python train.py --num_hidden_layers=16 --hidden_size=320 --num_attention_heads=5 --num_key_value_heads=5 --head_dim=64 --intermediate_size=832 --vocab_size=32768 --hidden_act="swiglu" --norm="rmsnorm" --norm_place="pre" --norm_eps=1e-05 --positions="rope" --rope_theta=17800.0 --rope_fraction=1.0 --qk_norm=false --attn_scale=0.125 --bias="none" --tie_word_embeddings=false --parallel_block=false --init="normal" --init_std_qkv=0.0335 --init_std_o=0.0416 --init_std_up=0.0479 --init_std_down=0.0479 --optimizer="muon_hyperball" --learning_rate=0.00554 --beta1=0.95 --weight_decay=0.0 --lr_head=0.00252 --max_grad_norm=1.0 --warmup_steps=200 --schedule="wsd" --decay_fraction=1.0 --decay_shape="linear" --final_lr_fraction=0.0 --batch_tokens=[16384, 32768, 49152] --max_seq_len=768 --doc_mask=true --train_tokens=476800000 --max_steps=15706 --dataset="wikipedia_en"
MLP neurons of a small language model. Each row is named by its layer, matrix (gate and up: input weights) and neuron, and shows model dimensions 0-127. Each number is 500 + 40 x the weight over its row's rms, rounded and kept within 0 to 999. Numbers have three digits each. A neuron's up and down rows have the sign that makes its largest values positive.
After each neuron's rows, "fires on" lists the tokens most often at its 100 highest values on Wikipedia text that the model never trained on; "fires in" lists the words (lower case) most often at its 100 highest values on Wikipedia text that the model never trained on.

L9.gate745:494464483418539439504481508465486483538530450482505467596524452496523442457458494507505426442526482519486554433452474475489542444451485458503459491558496487530458544422542517534462441491541529466498476477502529481460459571498480525538527530548520481447488493549486464475440488483505422400457546438542486491481485546450494516493449496539446478454530521488523493423499510471467467458532
L9.up745:533479489443510504511411554417528479565539490497544481548454515393493410492483583515510456553490458436501493456519475478440510545525505448507489517519536500544475504514513547475451513522453478557487547526461373559578520519481547581539486493518483450483522526546498498422519494526505452497452503484447450495459515551520470461500519503581451444435589497519482460427471467503453511499497
fires on: " A", "A", " An", ", a", " A ", "An"
fires in: "a", "an"

L5.gate672:481517480509489505481563486414483505587449532418467513502461407459468532451518468458517461429502483545577513517430442461541460469459513502505443522446481464516453520510486511474548525499527483511466454490468442520470497501544462490496521484506550525340496510504574449455460484482472494493502553431488517454592533498500518483529455531485517500470512505473507417505495562517550482413529
L5.up672:470437521479432541494516448447519492582511531428567460513508476508553552459497484493516503549526482482586490493431460445565505516515505507531529496428488503507488523591519478479486517463597505462424498421510514554459458470547462501469471512504459526441502528517574501491457489492453531450454535478447516485571509524467568532496491542535454539449429480498523516539493532491580480382508
fires on: " team", " district", " city", " party", " group", " College"
fires in: "team", "district", "city", "college", "party", "club"

L13.gate457:542462443543517482466468522538474470515544550561530469482491502459456448479570474395571545511542557487525436558483482535451480559495529454470480461519476535514508442508537514474559508544454512450525422594492496525570569505514484531509504465466577492466555440481469483539493494537520501480429499518420402421452434535478434526487442528562481545563467540496434500567504590505575533539519
L13.up457:483494490528604497507454502575506525464539486476571462497470465518505561603514404469525552500539502471453489463462471487482500574412469457410451500529528540471524519473486508515501580538466505507481469483498545444575521487507509501573539497478535447546481531494464601558460495540513541517544456541517469506406590523524517524588473548519552516489526479521480588533486522525537496558483
fires on: "1", "10", "000", "3", "9"
fires in: "3000", "10", "1", "1500", "9", "1000"

L5.gate112:519638570517507529446491469498460463515568512517485534521511508500515508487497571445432470473537450488602446503455538508465512533550528507487506511518508487569487528476526477432456547482484482501510407555508517482533474537489459450497502518481586501450539462502435531509476498480504550519557505493499522485445527417547512567490511512527448553560475465493485492514479501534542502508479
L5.up112:454582548523502514483488469460481499522571532514497490495531537506417493518495540474494482505507435518591429508493547525427522470507514536493480450511497486552511504541479530476452557471514428462508392546467492559497457501424455506435536460491482547485530493454437539533519497523497538496514499515454539509444499460503491563567495517511468507506469475473533459552485453535526505528413
fires on: " This", " this", "This", " of this", ", this"
fires in: "this"

L6.gate518:482516487537516553479587445498451557490491526490503486494460499399521493506501513508469550508560445517489525585544423510471450480489450506526517466543542479532487459545522531504449568483488485507446520499517491470475453487589577548538483525494503518394549500512426488463497401492522532502606490538497524488473526478515462478511460604486588496497543501496559501498532503542607481562494
L6.up518:507529465463517501466540487516431522496540545552483504498526507461524490474549467528503501527565563540466496583525467527468522481461460505521485549517509500547538462493533591489452485504478474491493448486524533484543470519485542501504543481516558495545473499557394515548463386458456549584574515546600462494476540533478446514481470541512519447453557470532554498481534511589561579541524
fires on: "2"
fires in: "2", "2nd"

L4.gate440:495478434488494480518517516537473485510500501467479540521503520508503580543484555466516523551502492498480470489537489525564437540492521487585445507503491451515458501585575515539571507473465535395555461547547488502534500497525453521430549445450438533454490479554466525460480451459543492489494442507520488441505445497525563528484451549497504466485538458485512484543497547471494523513548
L4.up440:546424483505472546469429593460508521519488543515490475487537535522550473524509467475501481527512526515399519500492489487446412445472459474500485546535540483457462453462511551505522474522446462472523536464476545488462447506490468497497465534529524489505528532483552522505495476444487555554546500545453434429532529496468580514560448520504478460596525503548488518472477504447481437530512
fires on: "5", "9", "7", "11", "10"
fires in: "5", "9", "7", "11", "10"

L10.gate481:514488552517528477571503487490479474490538452486475475556434498508528490523519502496513461472530497448463533527473442501509534451467425529524526481556490457421493506562492532514518473544518476455488531453504464564473489520532528445541421491517535421513446477514440537485517451464515536488474529465525518527502513437515510578416501470539429535510525468471454492481531514537464509538485
L10.up481:536485491466550496472497530480403532507430627529544470542515532426532429461530516488462485486542468518473582474501439498574501439489472439520524446470443501502539457445402487478543492528487579464531477454482540528499490528484484561519495429533451547465514514487431500500552529546513500431464549496577470467501529530552487492495495499440509514497528490491473497572504495459508411536529
fires on: "0", "3", "6", "2", "8", "4"
fires in: "0", "3", "6", "2", "8", "4"

L4.gate544:503552497529499471475508516511483423496517491442541538458534488484492561444452495456499575509424457521573512593439473471522471505538521501455529542472411566608523480484524566480492559530494428552432482502468549496486557525473497456457462491445545496552470447505563534493511518535476442487535441443498486546522510512519530455523552381504501513503461511488509499494490473543517516448510
L4.up544:478484495443543478507502477465546534476508489559525474521460432542527457485587489476523516495529489571507447489534516486512457484541446511492485578455575499449512516556440523559463581502507506467466491474603495490484476426509455513581446484463535519462574508452465566487435451508582551466504460471491586523558525520525483497453475482504503561474539498465508490524486537511489558512500
fires on: ", which", " Town", ", it", " city", " town", " in the city"
fires in: "which", "town", "city", "it", "what"

L6.gate454:455496515461513488509423540449449399514516472490516473514524435463537523404526545441534492466512514471512446580501453470498447495573491492526515509518459472511467557503627516530528486572481480484542562531577502505480572570490537506545479563445540490493514524536501430450505452485475471482419516495549514479501469416518511500475500532493487507505519508527464513490430526444474478528541
L6.up454:536479491452510446473539608605462497598486491504555462445540528574469519479510402481507478500413473534450539489589556547567448429559525526502451496512512484531469492510481542511520476489501502468481487497525426439502447510517482493483452483502536458476473545547547532529461506525480504465456479488514523443458460503499548454549541526515424534484493552537512470507479466470524507550529
fires on: " that", " that the", "ed that", " that he", "ing that", " that she"
fires in: "that", "the", "he", "she"

L2.gate418:424516528469546472463525606516504552475460523511476524548420420493514515556513605493488533558443470516505531493478511516429492460458541477523494490490480501541397584445539502515437475544444477458481441527522502512491470553503438553540453488501571554471475539500504454511497517525553466515534520520468532479519540482468530578532516575486477474470478497517500602527486587507496541511454
L2.up418:428516518439528442482493601530505577525414512515497527535415421514447513557505601535481542586408479504519520505465542478389491486504542454512497472458525492532436574494520522519436504524469506470482436551500485480489484545516480530526498466532577552470423495504477439519449537544562489558517503493445518514501524469474512542481486607454503436478476518480485581529481553500512508512430
fires on: " years", " year", " night", " month", " days"
fires in: "years", "year", "night", "days", "month"

L2.gate693:571525465519511513545552543515526523505526531508449490497507549559462503546529499532524539475542477491616497550477512474518507562569556525545514475499547542512500496469533468422459607449516483546481462487523446564498506519514453495493515460465528567501476560532487564505465482572463500478454484459518553570512505527492535520495567426550470548526504439431520523430525463491545479535442
L2.up693:513529490508551514543541511523530526492509460539432501565509567522487479528468510503513515430558501542627516553487460449531511530545507499541541481529522548524504480508515469438477586483501512521519463510476486540508515529498456484490503529498562565503484540547441552486431438572472498494494486451494533531529513558502538499492546426559499535485521431402506534444503457495556461504450
fires on: " a new", " re-", " new", " previous", " original"
fires in: "new", "original", "re", "previous", "next"

L7.gate424:508507510447494491502507536557472477549531491571466483449529424497504485435507433497495519492485421508493527511516521516494514493521523498548507522514513482466439480502520473498557438495465469534457437520496463533473492493564519459509541489496485508551534524511482516452463471492514507508482453435448506491442485564490513535483563525517490534514418531473506531532522507510477445495628
L7.up424:406486554447481500565492535492508483563503456488486495511469451531522526511563492498485493553614479514497484570541503484471477481514458541488473466464553513447492494506486572481506560504468480506410525529488569501512539460466526471470431530518420469559525446448463515511561506490556542504433456494501451494384477467565541505505510530481481505516521555522465505541565495414481513457450
fires on: "0", "2", "1", "6", "8", "3"
fires in: "0", "2", "1", "8", "6", "3"

L6.gate140:496501475506500497506512483560490488506560507513517497529382406401542499464470517424515548505520523562446479494422470506478476538440508499514471493476478546557463504533445566492536434526464500530477465483478524491455527532477512476465477487540544485477537393513543432533538554493431484458513536529463483403520469488473497409492517519584561523519523503562510540515478485566518440451496
L6.up140:496482465469497574475518481539489481465570510540488454568493461430566533481466546463461480543528498456485562434516475462495399456466476538525500529411527371513481476490494563557483412469482497570421414455498480488451454506544528460476539536519534488528470396539495481503516540525444552550482545467521522498497523533495473438489546519622491476476536547553480519578537493529471518484530
fires on: ", a", " was a", ", the", ", an", " as an", " is a"
fires in: "a", "an", "the"

L6.gate783:530454512483436501487475556479462525522518481474514492493449467521507473438526535480495458498521453449537554449520443503474459458516534451458570477537455435535478504397569530446543453459509512526520531458417394521495454487487474414469517488500536485452479508496457503479457465502475488493515457420471539428486534552549487572506482553544495556583522511457501524508494500494534500502505
L6.up783:536541430546507475557516523478477507534559537444454512523450475466510486458510525559503401488489458477508505506538530540539482468525461484377483497549488518465528575551507491448556497470493440548453558506485512417523497536446467476540538485425519459470499463530528578506453524523473535517514501469545564494536454453466519497526533531503475452587542542568431501444523477492496547428541
fires on: " he", " that he", " they", " she", " that it", " that she"
fires in: "he", "she", "they", "it"

L2.gate60:451448481596476492504487540535478423480514487467506517478494456520514513536479523490511486513517504452519568488553484441505494400485469473494494446498526536572500467501490521537507560516539517480424529605544494544560496521504525576510458485529513579496463524584585576516538503536455485480573468470468544493474476469478543588498521530440479517513481481500559574484549517501479498542550
L2.up60:522433450470548400579514504525542465511595452552499519513467498535483488523485535456496500567469528536480523545464448501498500446449507485499456457497527446451472486474520493535494511500552577491428499500489487536574491477532527469507485472460473505498546453547533513502536547524451472550522539463417535553559505531447520496560513432434520436506475492501547469501514524517502482448489
fires on: " German", " French", " Russian", " Spanish", " Ukrainian"
fires in: "french", "german", "russian", "spanish", "ukrainian"

L3.gate90:528532464565537505497477431545478520507512477480496477482470485500480548471491484509539497463432477461561573496550508481413475560523548406458552523495483528522572449469549481415407466459498576503442528560566499529521576506522495509472455455464496537478542450506455483512476485592470406488506454419487519499549485540479463492513460462496484492557441518508507529513521480511458475515473
L3.up90:477476469574521503436426422500491519497451495439510431489513469540436489506519539491514460495445476525483578438553511511484493557535533442430511506442469477531580434501569513480438487467459622479533479501491504505579444520523513531475543512425517481516449509528483531526458480556448503472502545485531540493589508565461445475438479442513456490586546509526501546535454392558476497452514
fires on: ", he", " that he", " where he", " he", " that she", "-he"
fires in: "he", "she"

L5.gate15:560491497499539507484495474466487510467419553537485529452508499542588512565564506520557518483419458488516532465530487521500479477486514565505485511538469541460451462525462545431457497586527489473477555510588469501455451534485506507569543469450503517499448535510502536500455528508477540496521473505563513505440499471516475498544530503432531533505523497515498532560542516500549461560556
L5.up15:561544492466484460453499545493454480461354506545562479512479469498461491456518455508527509482561486526428538523508505458520488512524486531498488502498454499541446582506487576428514469523498515482461544419497576535489517514532495541560510502550570454561497576530505468489480564506528570528582456531541458491561489460520501508566453528469464486498534524542476495522532584494486526495508
fires on: "7", "6", "8", "5", "3", "9"
fires in: "7", "6", "8", "5", "3", "9"

L4.gate417:576562425444534558516497510443425542512482470488451522499441482507560519505469495490439521458458478464567471535438419522554493479514484522534573515536437476474480532594540475487450666534493486460523515517542443513480419529458505510548483479478485487550420531542486599471516500465543477507532447533529511535550534494464504535510467500454542443527526520409515512475550511440510450554517
L4.up417:490550468490556550509494478524437605455545516440493449466519432450515528509476475502535490415522496504539523509515424481535433510444517492504590540596426459485434556592448461503497544492542497547487579507478521477454489536433552540555542460511517498521468500460474555558514547503565434470536426491452481538488541484505517534471495506445525448569541534490458544459478567442480481488499
fires on: " as", " is", " as the", " served as the", " on the"
fires in: "the", "is", "as", "appointed"

L9.gate265:527458506474528480532567512542495497531519489536464539488481407470482521430517524474533530536474411525526504545554484501489521396444384424463503527536458542562466472472469541517413500586415495496438514506473487500503509482455458499429513474540473470505481512518489486461509519445506575444488467573442524439544472494455471484509513476507564505478512532570564517516450491567515498500484
L9.up265:568491519462613520486600482466492488531508542505478568490523505420527497502474459567495498577529522525547521530437466492492392460443485529507556513524544507523499539444481497451385535530451582494491510496554429459466492501517505517500479453554487439503419485504480433454509465565531463552532522583556571496535423507544525466526567546472450501464525502484587503476424509505478522485560
fires on: "2", " in "
fires in: "2", "2nd", "2005", "2001", "2000", "in"

L3.gate539:571445511507557466491459509558488540526456483542473465505531486515457541439458514495485480452425489473517499486482468544490554575454475620503479449420538566580484526483537480471453495498490457490480491501568487500503524546497518485501440480549431441481476502527520469519592561519463474480514515498509562490446437554502513506550543577530503546485482513481499482545519481484529537496493
L3.up539:546449501465564493476478501535516529442472446596533439484527517499487508464496539508502502468392480540491469459493528493505514496466473569482547556459477551481513457486509486493459496515473440432479481433533522462491529580507585453525446519527465440458502487498510522533578565490496483428524530490475487482507471529431477476466495522493522495466464542445513483551483505445513556431565
fires on: " several", " some", " many", " few", " Some"
fires in: "some", "several", "many", "few", "two"

L2.gate143:524437519518476498527403530473469498494541496481522460525547471531572488514503613472452468533507522494494577507556443478487476420465434501512487464488558495458514477471480514524520456491532521511447528533531467519560574468527481524487481500471540484512530534509586543490531503532457486457538529458461489511530445480506468503485507492480489545475551470524527490507536509474489501525492
L2.up143:564472490523466414553428489514464472488519488486492456486489447518537445489484566464514463485516498505475566472536460418426446434476473484535504496496521525535471465422487532503467465540548507525473469599484479556504521532477471590521533485499500490527532539552537551501534504506505468456544555427484535497450442515443522536542473480499513504536515523555568518523483541532477485503520
fires on: "), Japanese", " Russian", " Ukrainian", " Romanian"
fires in: "japanese", "russian", "ukrainian", "swedish", "romanian"

L3.gate705:519570587518505507543509464518461479500498519531529564551513483502517477526489583431488457451518461505565404534498452492486425567567445430531459466508499448482421528479457492459514553524492477405521456579517493506483455461492486494410451472529552561466487498561490482472503534501471529510519514540480516491468561497516520498512536513546480556567490473491520416509473516513604499560527
L3.up705:513541525451547498516494529492483538477474448496455519478490518509493446516512458431522508459448451565567423608539466461447476516547485470504477499472496449546445559473489443431505568512516488462518483600475501433548505503457544484489504467512513477562473496570507438496548483505504460523513483471555568501431542441499535544544561461505491538490506512462441488553505493466514520606489
fires on: " this", " of this", " This", " in this", "This", " of these"
fires in: "this", "that", "these", "same"

L13.gate182:487493568462496557568516532467437453569504507508534444558493519496512508412564536454501499528483531431500532493520537579442572520568474530499446541506420482517514477534455533495573514535497529423442568484530537496441491431536496526552426488464514487522475461527491506486439481571432500573495517513599582485502446476434501547486576479449508554531472461473541504509469525501434528507522
L13.up182:483500462600513477546467486495484530584550481531466495545455554512485513481475499447453465453476495480488540475456503532508462570519500601600485488466477448524537521455509517555509481474501537392539513538461507550488459590434447474509418482502452513442552432455485477525451551551558462508538529542440609514422492448441479467537465523509456486473503477420524499509468461463411478592478
fires on: " to", " at"
fires in: "to", "at", "tooth"

L5.gate333:520466527478521537519491577502521441495457482523434465539477519540548539528504571525498486552557437466513473487550492518440445461458479554518499553521421487593487540487553469502506539507559570469498572527574569530506453483553535554524512497554484454448471531525506547467480505525433496544509454575460483485502533481486517519551430548430493455561465520453527471531464463453548470501496
L5.up333:588516487481493512539498514500517478559425519491471486508485508494569468439488565476552479513533465445502534506501507545506439527520463524526510499546417555560479547491464515517444487524550504462487549505571548599457510551506568499527501379497484567438546522556499511490586533504504575538545487614522504559464524487496505437523534537478500487503458555461562470517565466502486530537470
fires on: "4", "7", "6", "8", "9"
fires in: "4", "7", "6", "8", "9"

L9.gate586:503511513486552523488511504531489525482460547574464505505468569488536508460505468554582498456481389470481507534418494519439520595535535550449492481445505513572572457518474474457526514548469542586546519564594522509541449513534516449508527439521487525511495493510491562411486531518499494501516510516448505521486493450571424441492451489544492490516478499523460547536525543437420509506448
L9.up586:599539507533489437494520501508511530511452493511427518442483506523493529465517422556454557408530559548562548474436476522479535465516502498529447477435478530552434487473580496506545574478576562492486555493521475504498501490490450530512524454497409481471507500533496518483464503519505537497492453517460538568575501509548495600541466499500513476566510467514487491535482573460481476525494
fires on: ") as", " with", "With", " as", " With", "oiced by"
fires in: "with", "as", "by"

L5.gate722:567557528445495486522478492497476489470494501458476525537444530502485577510475504503541412527536526484542544453504510550492480544497526517452538548487461604488526553471468446431548495401540501548507443480474484473552488467380479440487541508472389527531510491546527447427540510469491477543476478530463464547523496482494417521460469510438587460466549522510517552399516534479493534517497
L5.up722:586534462514513426474493503506529469500441446453454500468419493479524516522467521487526481544541480486531527565538448553531475600485498469471532552519497624525542553511481467455546507451523474514536495503452490482541460469410536426567544518479413504485487465544564440480534529461532472511525525551459520578523615498547502563512499476417534507531467495486521559426493521476504470542511
fires on: " as a", " as the", " as", "ed as a"
fires in: "a", "the", "as", "their"

L9.gate264:503476591573468496564545509497470481517473504459473457526517519531530488554561507465503567459543488491429520538512475462501459591434435442521475489472500480471473432578472489466496449545560499578414580482531541551467604481552450522446558533469473474524448465481515503434526521539515520606447495537524486483485526508464453446485481506518469601470448490561523541452558508517485494486466
L9.up264:478469561412419457453550476471450527538486577474512533493522519457501479494530525512437500492484574503537442490587559515601506469484482543475519546550559434472460487480506571501467569541483461421441500566487544455510482472503522505480495554559565487443532496467538495507523495426506508374558430492383472552522487521507452475557458492558498532454438452436595485508499464469455532451522
fires on: " from", " of", " from the", "s of", " of the"
fires in: "from", "of", "the"

L5.gate11:484535477493458498494525464527517489568515425499501471532535474510431516492588470486505459481523457480492499514515460536473520492511452491473517493533460554549549440598539427496503503505566498580505538495493467516530577418504537565487470444485484537438531476514499466484446497562477429411503449463482510508485505512512352457553415507510462596469521545489505487526477468555541441509534
L5.up11:460502471424516499535491474580433529515559526531479550554534441552541455512515442572504520443446586466525497513468542554455493501443476552502556444486505499501484523549487564474569484510484464483509510484535558514536561493419533475504528569533486495445485458497466535513478587504483527527518556536459401509501473453480413505591521526489488510503468530614518455483449409544519517546524
fires on: "1", "2"
fires in: "1", "2"

L9.gate612:416580513489611528521452509550539520573492488517534407516572544446485525512563529503499536480564479519504582390527554481508553440548508463460528440488490490483474538446515524552515556469489580485483491553539482522531544486515451588503515496509532513542575479464541464485419503479468447493554450524434486511494461524449469506424511485413432481509513503520516500515484526403479551481506
L9.up612:523496497511538528523490514445504532448501457516522431557514524473517499459496551477495526439500524535484512488465508495565524441470524534552501432452514437445489514463466561529466507526615556536512505561559522462515542419486445547469502461507514583453514510410518483466487477487500493514565530557514489524420486515530482517423429487501498489464494475494470460505466488509457491442479
fires on: " to", " and", " to ", " and the", " and ", " to the"
fires in: "to", "and", "the"

L4.gate42:545494464527514532511526433533477579480551517452504484520502555525582502537506507482525488520514433514512448550521462544539492528505525463553504521468546571511551548455477470493576578426551526469525470492505473471558495467507471481552524478519449489545467401486472561454476426479520468480454530597476497466425523542551548533476475498522507506464562498508480511484510497528532497559493
L4.up42:528603497557521535550457485563526538517492551480521472482510499506476562550480501578526482525513463455554584534457441442527610545492554515507526505488465563506548522406489491484512486435531495528491459459494503475534450413451534455468529448444404457489484417496528553460528487491473481496490487483434460506561554495496433540459507451460473568448496538526536496507482530497500546539497
fires on: " as a", " as the", " as"
fires in: "a", "the", "as"

L9.gate299:479520474476501523474583542498444460555475465520531497579524516451582459472474518440498484460529466476484484476540487536437501482469442515507482453576484477482528545517505533569497436496531525455454552532579515466437557513499510566491516565487477473510458511528495479430486439545476463489556599440500538487473480522469444511550448428525524591527449457498530476512518475520440511425467
L9.up299:473548522437457492444586496453511557565530474495527489515518492477612406465450443460511546497464604562545494505561551510438469508486522530521478483540469492515526487489482486565555407570558500423570495474536494441571536475531518479516463497494529474473490485520512519552474526534459499516443436448464520517489464548525493492520483497533457490463510480604525441502530475457524476528464
fires on: " to", " that would", " will", " must", " may", " did not"
fires in: "to", "would", "must", "may", "not"

L9.gate345:511498417574441551493527449491513592562500548534495489590547460521552493551558555491470525510502484500496437581478474506478473500461460460519466536504518485501461523517502562521447526482545453448532522489450554524489531524522526475518464432531524472564518473494437542519567468462518442550503542440481529387491477427539539547555369431478508529516433503432516479570560538468448519475456
L9.up345:509460472522457474511575531498530441572460537484441521590540501483481470528567530434540601578515466475515488534442496526532429508505484499502539458470389509490517518447559551513495503486541458457487589523439513506533471460458571481476489533550502473513492494471418507535508584490490454436475539446491527486507425493542463465447551471459506474549507542530421507525544472469499492486528
fires on: " in", " of", " for", " to", " in the", " about"
fires in: "in", "to", "of", "for", "the", "at"

L4.gate677:468489541582460549508479528475457501510460466554502470530538500518532458423500472526456501501545525511539496573509488447544607569431555494491570473508510523541510549527489543433504441507540526486426410498505570501488578479506452499518478482505429470535518493511482482564454527600496478517441516481484523527501513558536510484532562449457440568534496538560438492543518496511518550462507
L4.up677:506522531454584474583512484562446453510534482508489509502445536479499523403495487449443494529416463449451493468503502573494512523457542483537429517462505533484491533501516560531464523468438517472522545517581564530555514546497540483496442533517501423506483520519452450500538507506502519503531455473519529455476512535387512513483488507615490552456428524427520553507457496475560469503516
fires on: " several", " many", " numerous", " a number of", " some", " Some"
fires in: "several", "many", "some", "of", "numerous", "following"

L5.gate53:541469518485541511515458444466421540480557410524381565514503475504604504448469530465442521564563485475558440497474461436501514533497457506561487525555567468506480475464514494525446484516531461492490500473543525499435442530415435469504492455486486535435461444576533538418487415441516410493418512542460561459534447466493533490464437520480510492512551521398513492558484499443559469488471
L5.up53:525470498497463478485492404538540465536594492428481527475484540518471596435526505504466529513564515485466520484503425512430493531459429466457534427473545496574522510472534521513467514476493462482511448475453525551473418490527455500483512426522510435538526449518471537502525461522523513507463512457474594486580458538489473434505539439560419498451551522525493538462468487485475554432456
fires on: " was a", " is a", " is an", "A", " was an"
fires in: "a", "an"

L2.gate546:493524475561518469486488527507488475503450487554450429491530487491528575538455543461406579523484475452524436492525439504469495506498415455527441463414494512582492510569539504521484574466456429471450512545557506590473469509493519572528498498482571524492564438526462528458561490454470420490418492576494549503460513544526438521492493502495496489488527522497461448531577416506512464509492
L2.up546:484535419541518490557555527493475483494484480515475503505501460503469523504459504477435484373480538420532436543459506486449517488497524543563513578538469518452514520541507513491447528465531509477499434526495512547467513492545519458564538496495533535541494557499441524526532503540435418541453579544499513463478438553567510531554480578499454533516487522518437474517555489472476498529462
fires on: " A", " with a"
fires in: "a", "auxiliary", "athlete", "ai", "avalanche"

L3.gate39:405433504509529500493566493464432477540556437467473472478485509565487553463544493445513530436550514489489505390440459503444450531496502435558472541427544434517515520446501501511504459441481488476515465535505500546464539475507429579532521466446493541517519477520488518502438522519471519515512438532472579524487524541448479571509398542524412561499468491388521471451583473523516530489508
L3.up39:484518496523505504438496502511549513491510405476513507539438497515575503487477487493485510480547505494519469500479533493516531515470476569490557452563558571570571486581469520541500554434493492498478417464504554404491485479512476524525538514536470505588512485513509485496566541551512473526567495486527526456569510522528536455525480452531512621528469524537541498477511494576513484521510
fires on: " A", " with a", " found", "mit"
fires in: "a", "found", "auxiliary", "athlete", "dmitriy", "avalanche"

L13.gate412:483450518506551525484470533481509474518541528519475442419460505523478531420523491466498528582461504536443517440567453525521437477580547460472563522522509468459495417487504460421465466479475504529504525518550530560550573549500528534510538469545537476537510508490524490456492474530535449485434554549540484531440497518500450499467453440479496582452533553527434443494528494481571537539568
L13.up412:560553489551513494476485474511546472526517521481413435503495430514495523460521507511490534572435477473481496442540497489455426492466529457403542501533557518485518450473470449472467511466532479454494458496502491497591531498492584539481513450544470501490558482366453539517528444494512448464451592486480477498430538545546527514465506430455451570430537556525461481481507482523535531571505
fires on: "0", "1", "2", "4", "7"
fires in: "0", "1", "2", "4", "7"

L3.gate472:558552491448478454496503426520469490448491518517515554596497534461559554493460504496513473555483504455507469469472499496565471458461499551433463458517507550536490445496504542541499526518435525490460469447544455503486524488510533506514480523464545496560507497566427540466561478486477490488493499504489511451498516500461511503512519483559515527488493508477485503449555378537474502476629
L3.up472:560450530530489490443454477445469513464496514570499585556461501431454507479500496596513523526459533480385500585472512456504485430540454546501496480508484491484546467499482441563506429501472532486577500507459502482489474505555467498484510477513490476550464504363562463562457553555486578530454527489515531567450503481546494472488527425465540503540542496473467501573524609527554533533480
fires on: " for the", " that the", "raf"
fires in: "the"

L9.gate196:466498501399513465510523552554424394490572465503491517509542533472558521479452459500491549493472466546485502537452469451524493536565593537464487436516510515489507493571496540546578473518508466448474493551464491432496496454495463483469529509501475410525542528511492450601543530432419516429478476527538537433462570507393525529500484527532486555488430504477504505422522556541511438530540
L9.up196:498550550512458511479564530440463510581494560562472539479465499499500593507554491484481556528448572441449483542483514497505492581520489555532490463485591452456521425542543531448503530439460475476581451486544525466549521555502445402473493580550475549546498452461532556554508515472550476527479510508477559439487503484494481518495441498509432531520543493412475434459466445444499502499446
fires on: " of the", " from the", " in the", "ing the", " for the"
fires in: "the"

L9.gate165:540537440597490496494530420386500479558547556501526477494447525539499524504451532539477502531520525520498477574526471508507492514453491498609499529437488470458494480574476494507430469435529473542540537494467492485427494512511476461517473441449544549508535463536468497435513529448541528528461542519521598444509449449503501495538473526505501499487525413491531491462513452476580509514406
L9.up165:477614439541498455478487519519506497537465515548510503523538465545517545428545533525504538457516477491504517570439488503509517497493547479477433524473454543416431508449523518496499468476477549477485489518540437490532496501495506520476469577493482550532470522469521514471497506480432462482479538495503561499457549480503488458469416490548495538478466397466452494465489497460535497461483
fires on: " of the", " of", " to the", " in the"
fires in: "the", "of"